config = dict(
    n_layer=9,
    n_kv_head=3,
    head_dim=128,
    attn_scale=0.0884,
    parallel_block=False,
    init='uniform',
    init_std_down=0.0,
    init_mimetic=0.5,
    lr_mult_o=2.0,
    beta1=0.95,
    lr_head=0.00476,
    decay_fraction=1.0,
    batch_tokens=32768,
    seq_len=2048,
)
MLP neurons of a small language model. Each row is named by its layer, matrix (down: output weights) and neuron, and shows model dimensions 256-351. Each number is 50 + 15 x the weight over its row's rms, rounded and kept within 0 to 99. A neuron's up and down rows have the sign that makes its largest values positive.
Before each neuron's rows, "fires before" lists the tokens most often just after its 100 highest values on Wikipedia text that the model never trained on. A number after a token or word is its count.

fires before: "\n" 28, " " 27, "ous" 5
L4.down680:30 43 57 54 86 47 26 52 63 56 33 31 49 60 34 34 51 73 55 57 56 13 53 57 58 48 32 53 29 39 51 41 57 69 75 53 51 50 56 39 58 50 62 48 59 48 34 52 29 57 29 46 82 58 54 15 62 63 49 33 40 19 49 77 35 54 43 37 61 48 48 34 58 10 41 48 51 50 32 39 50 32 59 57 40 75 66 40 32 34 84 41 38 62 27 44

fires before: "\n" 63, ":" 19
L2.down241:66 62 30 80 64 52 61 35 19 34 59 27 40 29 50 43 32 48 47 35 22 48 56 56 60 37 37 38 52 37 65 67 47 47 52 62 50 50 62 27 17 29 67 28 35 55 79 43 55 54 63 65 35 78 99 66 26 55 33 55 42 75 64 28 31 61 48 44 42 63 40 48 55 49 44 53 43 43 74 60 53 69 55 43 61 59 28 42 69 50 63 52 44 46 62 43

fires before: "\n" 97
L4.down65:57 64 40 61 72 39 47 62 44 32 67 63 42 36 88 50 62 49 58 63 61 31 41 09 50 42 38 65 84 44 48 50 92 44 50 60 64 44 73 48 50 43 67 62 58 58 70 55 79 60 37 50 34 34 26 62 35 50 32 39 52 61 47 38 52 31 68 31 64 32 30 70 49 51 71 46 43 58 64 55 72 42 60 14 56 34 47 67 56 65 48 41 42 47 52 47

fires before: "\n" 76, "|" 24
L2.down423:64 58 62 55 54 61 37 64 35 53 69 28 57 52 71 61 48 52 55 55 28 73 52 54 44 50 54 59 17 52 61 44 23 38 46 48 34 43 49 22 41 61 34 56 62 24 42 71 51 48 31 46 66 34 66 56 46 54 33 60 52 52 64 49 34 74 33 50 80 27 46 60 40 62 37 63 48 41 50 38 64 49 59 63 59 39 59 57 57 29 47 52 63 39 90 53

fires before: "1" 22, "9" 15, "6" 8, "5" 8, "4" 8, " " 7
L4.down985:60 48 62 39 49 24 58 71 60 46 48 46 40 53 41 66 54 59 42 21 24 56 61 46 78 52 62 81 44 58 52 33 25 36 55 54 62 09 57 52 52 39 83 55 59 39 66 67 37 50 35 63 46 44 40 30 26 49 59 41 49 35 70 44 70 60 76 23 31 49 63 59 43 39 48 73 73 64 62 35 47 45 59 47 56 25 33 40 46 45 42 62 61 52 34 35

fires before: "-" 62, "\n" 14, ":" 6
L4.down534:59 68 38 41 40 58 55 65 62 60 32 58 35 53 47 56 53 49 42 52 63 72 53 58 49 48 48 98 46 51 55 31 97 49 69 28 47 62 26 08 64 60 40 52 45 44 43 71 71 39 29 57 48 45 40 68 55 21 40 58 45 56 37 56 54 54 32 46 44 46 44 37 50 20 61 58 67 37 67 52 83 18 65 70 29 47 57 77 57 53 70 58 56 75 71 83

fires before: " |" 26, " (" 17, "\n" 12, " /" 8, "2" 6
L4.down972:62 74 54 78 41 31 37 50 26 37 52 68 53 62 59 54 42 42 46 44 52 46 38 59 51 59 60 66 39 47 57 60 59 44 49 39 52 59 33 29 55 42 62 51 45 51 53 60 73 43 44 37 48 54 40 22 73 51 71 59 19 54 58 42 59 46 52 60 64 64 30 76 39 70 59 73 55 45 47 49 57 54 73 53 27 60 58 48 40 68 67 42 39 59 67 40

fires before: "\n" 50, "-" 30, " " 10
L4.down663:56 51 37 54 49 50 63 60 48 64 76 47 54 40 54 61 35 66 45 63 47 68 62 63 57 57 90 58 73 31 43 45 99 00 49 66 70 59 60 44 40 68 74 51 47 47 72 57 60 63 26 47 38 50 35 48 50 83 35 69 48 24 67 39 55 48 46 47 56 67 24 32 50 53 43 59 79 56 49 64 53 43 48 27 47 41 58 50 41 67 32 28 57 42 57 26

fires before: "0" 18, "6" 16, "8" 13, "9" 12, "7" 10, "4" 8
L2.down884:53 54 36 73 59 41 52 52 61 42 23 46 60 54 59 57 65 42 45 90 56 35 25 43 46 47 53 50 62 59 32 42 32 75 58 54 45 50 60 41 58 45 46 51 37 71 73 41 34 37 31 18 49 45 63 56 57 19 70 63 49 64 37 58 73 42 89 60 62 45 34 46 61 64 37 70 32 67 64 54 34 37 57 82 55 54 44 45 56 50 34 58 50 36 50 46

fires before: "s" 60, "as" 5
L2.down681:58 18 48 53 41 40 61 43 32 43 52 68 74 11 54 54 52 38 62 46 51 34 56 41 46 46 48 34 44 55 60 40 63 50 29 62 48 62 53 57 43 64 50 42 42 36 58 44 42 50 24 70 43 57 50 56 55 45 27 70 44 72 62 72 55 56 54 55 52 54 45 52 74 70 41 36 63 42 32 38 49 54 46 73 68 40 65 75 65 53 47 50 59 57 60 56

fires before: " " 49, " the" 5, " was" 4
L4.down435:56 62 58 73 56 47 73 53 31 42 61 36 29 37 65 49 55 66 44 55 57 58 59 65 66 55 40 66 51 44 48 66 27 69 62 57 99 52 50 54 62 52 75 52 34 43 36 67 29 42 53 89 53 57 51 62 40 49 46 56 37 20 37 42 25 51 51 58 39 48 45 38 82 60 58 62 75 60 54 75 46 53 49 52 26 48 33 43 46 61 51 21 45 71 45 62

fires before: "\n" 59
L2.down431:70 46 23 69 41 47 55 39 37 69 60 55 28 17 65 59 51 53 62 56 48 75 39 45 50 57 30 17 47 57 60 60 67 84 54 74 44 53 69 17 30 30 59 44 65 63 56 53 47 51 14 40 42 48 55 75 44 56 59 32 64 55 69 39 30 51 60 71 54 71 37 51 35 64 35 16 30 41 55 55 40 64 70 57 62 20 44 35 34 60 64 51 54 79 61 40

fires before: "\n" 93
L4.down510:37 56 28 38 53 84 76 32 58 53 84 23 63 39 57 46 37 50 54 55 61 70 26 96 72 55 66 88 36 52 32 37 29 47 33 46 43 36 54 71 43 60 41 64 69 51 45 68 60 37 49 59 64 55 36 70 73 47 30 51 42 63 50 64 56 42 30 54 38 68 55 32 46 41 59 52 53 56 62 57 44 55 55 57 49 41 28 43 38 40 63 41 77 52 55 38

fires before: "\n" 94, "-" 5
L4.down656:55 46 13 65 31 37 72 45 27 51 60 52 54 41 35 66 61 37 47 81 32 64 32 60 46 46 34 48 22 52 35 50 64 66 52 60 38 12 36 69 64 58 59 51 51 61 42 39 36 47 68 45 40 48 42 63 40 16 38 33 57 70 09 33 19 41 32 32 61 31 56 65 35 58 73 35 52 46 40 53 60 41 57 56 33 50 50 38 53 56 16 17 61 61 30 23

fires before: "5" 16, "6" 15, "8" 13, "7" 12, "4" 12, "9" 10
L4.down789:51 51 59 31 72 11 55 77 30 34 50 62 60 49 52 67 36 23 17 48 36 24 46 66 64 73 82 63 52 70 37 69 83 35 94 71 44 39 53 38 69 82 57 43 43 29 76 36 54 71 77 40 48 57 52 49 47 34 50 62 60 51 66 37 48 56 30 24 59 57 56 40 35 58 55 45 68 75 53 66 40 59 65 59 28 46 36 54 43 69 69 39 58 73 66 57

fires before: "\n" 64, "-" 27
L4.down188:46 63 33 40 61 57 73 49 17 33 83 54 50 86 62 61 44 63 42 31 62 63 49 39 73 66 62 54 51 35 27 56 43 64 44 58 54 40 57 72 41 52 50 39 52 63 44 44 40 54 48 67 57 34 56 52 66 48 43 40 78 39 44 41 53 76 33 29 37 50 55 46 66 38 39 22 64 44 55 79 51 34 67 46 47 40 54 42 63 69 47 29 36 51 34 41

fires before: " " 61
L4.down583:33 57 27 65 38 55 40 21 57 66 25 51 58 48 68 50 60 44 53 53 76 65 25 64 31 48 59 39 48 49 54 71 55 59 35 39 60 46 46 77 26 51 30 47 45 59 51 45 45 67 51 52 60 64 46 45 14 51 51 38 39 61 78 60 30 43 47 38 53 24 77 61 27 58 55 25 75 43 40 45 37 34 56 55 52 37 58 48 49 38 49 24 54 43 35 61

fires before: "|" 40, "\n" 9, "|---|---|---|---|---|" 8, "|---|---|---|---" 5
L4.down837:49 52 35 48 61 62 60 48 25 61 21 39 58 43 58 54 67 68 49 30 35 68 48 13 68 48 66 54 50 32 39 37 91 58 58 38 46 24 46 38 21 49 76 26 37 54 49 41 51 43 48 57 49 55 30 47 64 63 50 33 49 55 31 53 54 36 38 53 43 54 49 53 67 48 25 29 53 36 55 30 51 45 44 84 58 07 40 49 63 21 64 29 70 72 17 36

fires before: "-" 46, "\n" 33
L2.down417:56 81 46 54 63 24 60 47 15 67 53 41 60 51 14 57 49 78 63 39 44 40 59 44 34 75 41 61 47 33 52 73 89 51 75 73 48 54 49 50 37 64 52 47 48 35 50 47 38 62 55 34 63 48 42 46 22 47 50 28 56 71 33 19 43 81 59 78 53 46 54 50 34 24 53 44 66 56 50 35 60 39 42 22 49 18 58 58 55 53 54 28 63 41 61 40

fires before: "\n" 97
L4.down195:72 58 34 49 48 22 73 56 45 34 30 46 71 56 27 66 26 48 49 55 27 46 26 38 39 50 41 54 33 41 77 58 99 41 43 93 56 40 44 08 33 69 34 32 30 70 65 46 48 46 52 40 57 42 50 81 45 49 51 42 49 53 34 41 70 58 57 28 56 47 47 42 67 51 35 23 53 47 34 65 50 51 67 41 50 37 64 62 31 43 37 36 70 55 35 37

fires before: "\n" 87, "-" 9
L4.down214:59 44 41 55 46 30 65 70 52 44 58 56 28 52 46 43 54 44 53 57 75 44 66 28 47 73 50 38 32 51 46 69 98 56 67 68 64 37 32 59 79 48 24 46 38 53 65 15 25 42 52 24 37 44 60 42 33 73 34 35 46 59 49 53 41 64 36 51 42 63 47 02 58 65 75 58 67 51 48 53 36 45 48 61 42 45 60 56 69 42 71 58 46 47 69 49

fires before: "2" 15, "7" 13, " |" 10, "4" 9, "3" 8, "8" 7
L4.down198:56 33 31 71 52 36 28 49 28 50 31 49 72 28 63 57 60 53 65 54 30 45 19 54 39 46 40 70 49 69 53 48 61 67 33 09 82 65 55 42 42 44 52 48 45 50 47 56 48 53 37 33 76 52 73 44 51 60 43 88 49 45 33 39 30 48 33 58 42 34 45 48 50 61 64 59 37 27 50 58 51 54 51 47 58 36 47 72 52 33 65 25 62 52 53 53

fires before: "\n" 59
L2.down556:54 45 75 38 47 91 44 66 52 51 50 44 38 46 47 79 55 65 65 39 88 34 64 56 67 41 70 57 55 45 73 40 55 43 48 61 45 29 31 65 71 74 45 14 52 69 65 53 52 52 45 31 41 37 55 56 66 42 25 58 22 53 36 65 73 70 42 54 46 67 30 28 54 46 37 30 43 90 45 35 26 68 26 59 53 49 33 80 50 40 66 24 45 67 54 48

fires before: "s" 80, "-" 6
L2.down122:40 39 54 34 55 46 49 59 50 52 53 58 51 53 36 69 48 31 53 54 68 58 53 33 41 38 66 62 70 54 35 53 30 41 31 34 59 44 17 28 53 62 88 53 35 48 66 36 69 70 49 45 68 62 51 26 55 49 43 65 37 40 31 42 67 79 29 34 54 52 35 29 38 72 62 57 47 51 51 40 99 68 45 58 65 49 79 73 44 60 53 52 60 31 44 46

fires before: "9" 29, "1" 13, "8" 12, "7" 7, "2" 6, "6" 6
L4.down404:49 50 56 68 37 48 67 64 78 73 39 58 51 37 73 57 50 71 43 56 25 53 62 40 55 64 37 64 40 62 53 28 39 37 65 49 31 29 43 19 46 77 56 47 41 56 44 51 66 30 69 50 35 46 71 52 50 55 50 48 73 52 44 73 56 69 65 35 38 34 44 51 55 53 64 54 51 60 23 47 42 31 37 59 35 35 59 86 58 35 46 52 44 50 54 65

fires before: "\n" 92, "-" 6
L4.down329:57 51 35 64 63 53 80 41 39 35 47 44 53 44 66 60 30 46 78 53 35 57 56 59 55 62 57 55 43 07 36 47 92 80 34 70 51 22 70 35 46 49 62 48 44 45 42 49 53 44 62 47 42 54 54 71 47 28 39 49 53 61 60 44 45 55 64 50 50 64 58 40 44 63 56 52 28 29 37 61 57 46 58 58 58 57 42 61 42 52 47 56 57 62 41 43

fires before: " " 32, "," 8, ":" 8, "==" 6, " (" 6
L2.down525:78 67 52 71 51 29 59 38 40 49 46 29 47 38 52 77 47 69 51 36 41 27 33 52 50 43 22 40 46 57 64 35 02 50 52 60 62 49 57 62 38 35 40 69 32 46 23 30 67 55 60 52 58 41 40 85 35 40 21 36 59 58 36 55 50 50 57 48 43 33 74 54 51 40 62 50 12 49 68 49 63 33 56 53 66 57 32 79 47 58 66 62 75 79 50 43

fires before: "\n" 41, "The" 14, "-" 8, "===" 6, "A" 4
L2.down664:44 63 84 72 58 42 76 78 87 27 34 48 39 27 43 45 38 59 53 42 62 70 55 31 55 42 45 42 50 38 54 53 48 27 56 43 55 43 30 39 40 30 56 67 55 24 56 61 46 57 42 57 37 66 53 37 66 41 37 57 62 53 65 51 52 50 19 22 60 81 41 28 59 61 27 38 71 69 56 73 40 35 35 73 49 32 63 51 24 86 32 43 54 60 41 44

fires before: "1" 26, "2" 23, "0" 16, "5" 8, "4" 8, "8" 6
L2.down168:51 35 69 41 71 41 45 42 40 36 45 63 23 55 57 63 60 67 56 49 47 45 61 67 61 47 53 37 40 41 62 48 39 65 47 58 49 57 58 42 73 50 62 48 48 75 52 70 56 50 57 66 44 45 45 57 53 55 88 59 66 57 55 46 54 58 47 46 82 26 49 54 62 53 18 53 63 41 40 74 13 50 50 37 59 29 55 64 49 33 53 60 53 51 39 67

fires before: "\n" 96
L4.down121:72 85 64 45 37 54 62 56 88 41 38 68 54 53 33 46 54 39 64 61 54 68 71 44 17 67 34 61 50 38 64 53 39 35 32 42 24 49 46 42 55 62 66 42 60 51 56 54 48 60 37 60 39 57 49 49 76 48 48 66 58 56 39 72 60 40 56 36 29 48 81 45 69 27 42 37 45 58 65 49 73 58 45 59 68 57 34 57 42 44 43 25 49 34 57 54

fires before: "-" 36, "\n" 19, "1" 4
L4.down177:31 43 35 53 43 55 49 72 26 33 72 40 55 45 61 59 29 47 42 74 49 67 58 32 29 54 40 69 53 66 53 61 70 45 36 46 55 56 56 18 33 64 56 80 41 40 47 45 30 41 45 20 39 71 56 44 34 69 60 32 27 57 32 50 80 67 56 30 33 35 23 37 54 74 14 40 51 61 48 35 53 83 46 56 65 36 48 52 37 60 73 67 68 64 45 72

fires before: "\n" 94
L4.down762:76 51 46 48 38 53 49 48 59 48 47 43 50 56 34 50 42 43 39 64 27 65 53 31 25 42 46 75 28 47 52 56 40 53 49 18 49 32 24 76 51 56 19 51 52 70 35 24 35 32 12 48 35 42 49 35 51 72 35 65 56 34 39 64 52 65 28 76 37 51 37 58 57 52 56 38 48 32 31 74 47 40 66 73 43 50 48 82 61 05 38 29 49 59 70 75

fires before: "9" 60, "8" 13, "6" 7, "0" 4
L4.down763:55 67 48 65 48 22 46 68 56 76 60 49 62 45 72 54 64 46 28 61 70 71 59 28 59 53 29 44 28 31 41 29 97 48 71 64 38 46 60 32 61 55 78 67 30 55 36 50 59 44 38 62 65 30 39 50 55 52 35 51 61 53 49 43 44 42 34 33 33 35 80 33 78 49 45 24 39 69 74 28 26 57 43 72 46 62 19 39 84 27 57 21 31 58 34 74

fires before: "\n" 61, "The" 10
L4.down441:65 40 35 37 60 28 50 54 25 28 69 44 59 19 33 73 28 60 54 75 62 63 58 48 48 24 93 59 27 55 69 57 99 27 60 56 61 32 16 28 54 59 45 62 42 73 42 51 69 35 66 35 69 40 55 36 58 38 67 61 48 12 57 53 58 44 28 66 43 39 45 34 31 52 37 13 85 52 33 37 55 54 43 55 59 53 11 36 36 80 59 36 35 97 47 81

fires before: " " 73
L2.down248:49 51 27 61 58 66 59 65 42 32 57 46 50 52 53 48 48 57 72 48 66 64 59 43 49 59 48 51 65 60 41 34 28 38 45 25 75 50 17 42 40 67 69 74 40 55 49 48 21 41 68 71 75 59 77 57 47 62 36 45 61 40 32 36 31 61 37 65 37 50 33 56 43 31 27 47 38 68 39 63 59 10 72 47 93 55 36 65 56 69 65 41 61 63 82 25

fires before: "1" 40, "2" 12, "." 5, " and" 4
L4.down461:53 40 27 47 54 59 57 42 43 59 51 40 69 41 49 59 80 61 57 47 47 45 33 69 60 41 48 35 59 79 40 64 72 67 59 56 70 77 26 81 65 54 76 29 55 27 41 27 61 50 43 36 61 66 47 55 64 54 66 47 61 69 01 50 57 52 28 54 35 56 50 41 57 48 24 66 75 17 77 39 42 55 77 54 52 73 54 41 70 12 50 58 52 70 41 61

fires before: "0" 25, "." 22, " |" 15, "9" 10, "8" 5
L2.down744:54 50 45 66 72 46 39 41 65 50 37 68 37 42 45 21 54 34 66 57 26 68 39 52 48 31 35 35 34 66 59 37 45 58 52 42 33 64 48 51 65 81 50 66 49 51 63 39 69 47 51 45 42 21 41 66 40 63 67 53 58 64 39 29 24 55 67 42 50 61 52 38 70 60 58 78 36 61 28 52 36 62 58 45 52 44 48 44 78 36 48 50 40 43 44 34

fires before: "\n" 30, "-" 19, " the" 9, " " 6, "==" 4
L4.down259:50 39 40 33 48 68 60 70 67 43 60 18 65 68 79 32 33 47 60 46 27 59 59 69 69 27 69 61 40 45 30 66 51 58 39 18 51 72 20 75 51 72 60 34 53 35 47 56 77 43 63 23 34 28 56 59 45 69 48 87 49 66 44 41 25 48 34 65 63 39 49 46 64 67 57 76 75 34 80 75 53 53 60 70 40 48 51 40 41 68 57 44 43 48 33 57

fires before: "9" 17, "1" 13, "0" 11, "8" 11, "2" 10, "du" 6
L4.down48:60 63 19 36 25 35 43 56 33 44 35 44 78 57 53 73 53 53 58 50 61 64 38 45 48 55 57 63 65 41 31 47 56 66 68 46 40 22 50 43 60 47 66 44 53 75 55 35 67 65 54 33 61 77 25 49 41 48 58 64 58 37 33 63 68 55 40 59 43 54 64 59 45 42 62 53 84 43 47 47 40 50 41 52 39 43 35 28 45 28 31 54 67 64 58 59

fires before: "\n" 76, "-" 18
L4.down721:64 46 20 54 50 69 54 70 42 42 44 74 26 79 54 53 56 61 55 65 60 60 59 43 49 56 50 65 27 62 54 63 72 69 61 30 74 49 39 67 74 55 37 60 42 52 38 78 31 21 48 48 26 49 27 52 49 61 72 39 61 43 35 54 38 55 61 63 56 52 48 38 53 52 50 57 87 20 37 62 55 71 64 35 46 51 30 49 65 30 27 46 33 58 52 19

fires before: "\n" 95
L4.down587:59 48 13 67 39 18 56 54 52 55 59 53 36 29 26 52 30 34 57 49 65 67 25 50 71 65 66 44 63 51 23 71 95 56 47 42 51 50 41 59 53 57 42 44 31 73 51 34 34 40 47 54 38 55 42 43 30 48 56 53 61 47 25 57 41 46 41 68 32 56 56 45 39 54 33 40 46 57 56 77 26 38 55 49 54 54 32 51 69 68 53 34 23 54 61 64

fires before: "0" 16, "2" 13, "5" 10, "4" 10, "9" 10, "6" 9
L2.down202:36 29 67 70 37 65 63 60 36 71 53 34 40 58 54 77 42 60 43 47 62 80 79 54 60 57 60 33 50 33 43 65 16 64 13 37 58 59 64 66 34 34 53 64 14 54 56 44 43 36 65 36 45 51 36 56 47 54 53 80 45 69 60 50 32 53 36 16 41 61 53 27 63 50 50 53 84 27 57 67 50 32 31 55 79 60 47 53 50 53 54 50 73 81 51 41

fires before: "\n" 72, "-" 23
L2.down1019:63 33 44 55 37 52 58 76 52 47 68 78 52 63 57 65 55 66 40 35 57 53 74 62 62 44 38 53 37 42 47 31 99 41 39 88 46 38 39 47 33 65 37 58 48 18 59 48 29 55 32 70 64 69 51 44 48 50 46 46 59 49 51 42 49 85 35 57 57 57 54 44 55 47 48 57 46 08 39 71 51 28 53 68 39 71 35 78 42 67 38 60 62 69 35 46

fires before: "\n" 33, "-" 22, " " 4
L4.down942:50 64 43 74 51 42 66 60 52 59 66 35 48 53 58 36 60 68 62 25 47 53 66 38 55 69 53 24 38 31 60 37 47 47 72 58 36 53 12 39 65 43 71 54 46 46 49 60 33 36 49 75 62 44 45 68 35 43 48 72 59 41 67 40 43 34 43 41 44 32 74 68 69 62 57 71 92 69 52 67 53 47 51 43 82 42 48 49 25 55 40 58 21 61 38 48

fires before: "0" 57, "2" 14, "1" 8, "9" 7, "6" 4
L4.down907:44 52 85 40 52 52 31 53 57 42 56 51 61 37 42 46 32 66 35 29 46 38 36 28 51 38 65 63 28 40 39 44 35 68 67 76 59 35 60 49 26 75 52 28 59 82 84 39 55 71 50 68 52 43 56 58 58 43 68 43 47 51 46 40 58 34 57 49 71 53 30 40 47 52 12 52 53 59 42 25 40 70 54 50 54 72 22 14 39 29 56 53 69 35 52 69

fires before: "s" 84
L2.down188:38 26 59 39 37 13 75 52 39 56 47 50 55 41 40 70 13 54 30 64 54 12 50 60 37 61 55 54 42 28 56 57 20 49 56 74 55 21 39 35 46 63 72 65 62 55 74 47 90 30 41 43 51 63 61 59 72 46 61 90 66 57 50 31 49 58 35 57 41 58 51 56 29 61 56 36 31 29 42 49 43 47 29 75 79 53 28 75 78 63 50 80 57 42 35 35

fires before: "\n" 38, " " 30, " AL" 5
L2.down206:49 35 30 29 58 59 33 35 61 57 42 49 27 27 58 45 44 44 45 62 68 61 24 60 61 27 41 48 31 48 35 26 43 56 63 20 51 26 50 46 32 74 35 37 59 64 70 34 63 50 44 22 55 65 48 50 34 59 54 34 43 51 57 44 74 25 57 35 49 38 38 53 42 62 42 60 29 49 53 30 60 58 28 57 42 51 44 39 36 66 63 21 46 54 55 64

fires before: "\n" 83
L4.down69:64 38 40 54 38 48 60 70 45 52 20 43 75 34 45 55 48 61 54 52 46 60 45 50 55 54 58 59 22 25 53 48 60 60 54 32 42 35 41 32 43 54 50 45 59 59 39 13 40 32 26 34 39 63 44 72 47 32 41 43 54 72 41 21 60 25 29 79 36 65 44 34 41 67 42 23 83 37 34 54 43 52 50 49 75 53 50 42 63 48 32 30 61 74 51 55

fires before: "\n" 88, "-" 8
L4.down720:63 58 10 36 64 22 57 33 28 64 73 34 64 70 47 63 45 26 59 69 45 69 47 25 52 32 65 70 37 41 26 40 60 59 35 30 63 37 22 27 44 67 15 37 54 55 70 39 52 39 42 43 61 65 55 57 34 54 64 37 51 45 26 65 39 45 30 49 38 68 38 55 64 69 55 69 46 35 29 62 78 28 74 45 44 33 30 67 47 66 31 52 46 66 28 43

fires before: " " 67, "1" 6, "4" 4
L4.down900:13 57 44 67 40 54 48 34 14 34 50 62 51 58 88 73 34 53 41 36 54 50 49 34 62 51 86 62 29 37 57 61 04 46 25 42 57 61 47 47 75 60 47 61 53 63 52 30 41 47 61 64 44 78 76 28 30 32 43 54 36 69 63 62 59 55 48 48 43 26 59 55 56 68 58 44 63 39 69 63 37 47 70 76 58 80 34 37 43 93 30 63 67 46 65 26

fires before: "\n" 92
L2.down939:58 58 37 58 39 66 45 73 74 45 38 26 65 38 51 28 63 51 45 47 45 31 70 55 58 54 31 23 47 49 51 30 04 42 57 33 45 43 47 49 51 42 62 38 36 25 35 53 63 33 42 48 53 36 69 50 58 39 64 49 44 38 68 70 48 41 45 64 42 57 40 39 62 47 26 36 55 64 50 51 52 35 78 59 51 68 49 30 40 24 66 45 48 44 44 67

fires before: "\n" 55, "-" 12, " The" 12, " He" 6
L2.down1006:31 63 62 73 58 32 67 41 49 42 46 50 41 34 46 48 58 68 76 70 61 29 20 75 59 52 56 37 38 61 59 58 79 59 33 69 59 57 40 46 35 40 62 56 32 56 41 13 54 45 29 24 55 52 40 29 53 48 43 49 32 28 47 41 77 26 41 61 55 38 45 76 41 45 31 36 74 69 45 26 47 54 27 42 55 38 53 61 49 25 59 31 43 54 52 65

fires before: "0" 25, "1" 19, "2" 18, " " 10, "3" 6, "9" 5
L4.down190:67 49 57 63 52 75 51 41 74 64 45 47 55 60 56 52 49 41 52 62 43 45 74 62 41 70 30 48 46 55 73 65 66 27 62 62 59 47 44 34 58 23 58 47 53 51 40 63 52 52 36 39 46 29 68 37 63 36 40 51 63 42 68 50 17 49 69 63 46 58 40 45 71 42 47 63 45 57 54 43 46 62 45 10 40 32 45 55 55 17 27 40 57 63 87 29

fires before: "\n" 41, " " 11, " United" 8, "er" 5, "el" 4
L2.down448:70 32 61 42 42 25 52 44 04 60 52 28 54 46 52 50 36 88 82 21 51 49 66 25 33 27 15 45 51 24 60 34 56 59 31 58 37 57 57 61 50 92 55 53 58 42 60 65 99 70 42 28 40 72 74 67 60 48 58 67 29 47 56 95 50 54 53 58 67 53 62 47 51 59 47 40 51 69 78 33 53 73 50 50 47 26 66 62 43 36 63 17 46 50 60 51

fires before: "2" 47, "1" 33, "9" 19
L2.down712:28 71 70 50 69 49 27 41 62 76 38 27 55 71 59 53 53 48 43 41 55 59 42 61 61 71 78 64 32 40 69 70 52 53 44 55 56 53 42 49 58 57 49 48 66 51 71 40 46 60 56 55 26 49 68 26 52 65 38 34 56 50 55 43 30 48 38 50 45 73 32 14 37 55 55 05 40 30 50 39 51 56 71 58 53 35 35 49 39 29 44 34 65 40 59 64

fires before: "\n" 23, " " 21, " The" 6, "v" 4
L4.down870:35 44 46 51 60 55 45 68 51 73 50 58 39 45 49 62 48 18 44 79 46 85 68 55 84 39 45 45 46 49 55 45 52 38 28 48 46 33 93 45 46 44 32 63 40 42 48 35 58 42 32 62 35 55 32 57 40 71 42 41 67 34 68 53 44 33 45 64 36 52 63 28 38 56 79 62 38 59 25 53 65 49 62 46 44 56 32 44 55 54 52 73 51 66 69 51

fires before: "\n" 67, "-" 14
L4.down842:52 17 66 48 65 08 35 43 61 42 50 57 48 40 74 42 45 30 63 62 67 52 51 42 45 38 62 68 41 46 71 62 66 50 19 62 14 42 66 45 58 58 45 47 48 52 48 52 42 68 47 64 61 53 42 53 44 21 38 66 76 33 74 41 43 65 52 02 41 45 32 57 60 62 59 35 60 63 57 56 53 41 51 53 40 37 63 45 40 46 20 33 49 23 66 24

fires before: "\n" 62, "-" 29
L4.down819:48 32 55 32 66 44 46 51 55 70 64 37 66 56 49 58 63 50 64 52 32 59 44 42 57 42 44 64 59 26 66 62 99 42 46 72 48 58 84 50 76 81 48 44 70 62 54 47 71 74 59 39 39 66 44 77 65 49 67 32 63 44 65 41 37 37 60 36 22 57 72 40 42 68 75 36 23 53 43 61 31 49 41 69 42 38 36 62 35 60 64 80 44 73 69 37

fires before: "\n" 22, " He" 17, " The" 10, " In" 6, " After" 5, " She" 4
L4.down488:31 58 42 49 52 23 48 44 56 39 60 45 49 57 60 36 53 65 54 51 45 43 48 72 41 48 17 53 50 45 41 64 82 63 38 16 56 44 52 26 48 58 33 26 27 62 59 23 32 39 50 49 54 24 73 75 64 27 46 61 30 47 42 56 48 35 24 31 52 32 62 38 39 55 67 36 68 64 49 66 55 67 52 44 66 36 17 60 30 56 51 63 42 31 50 46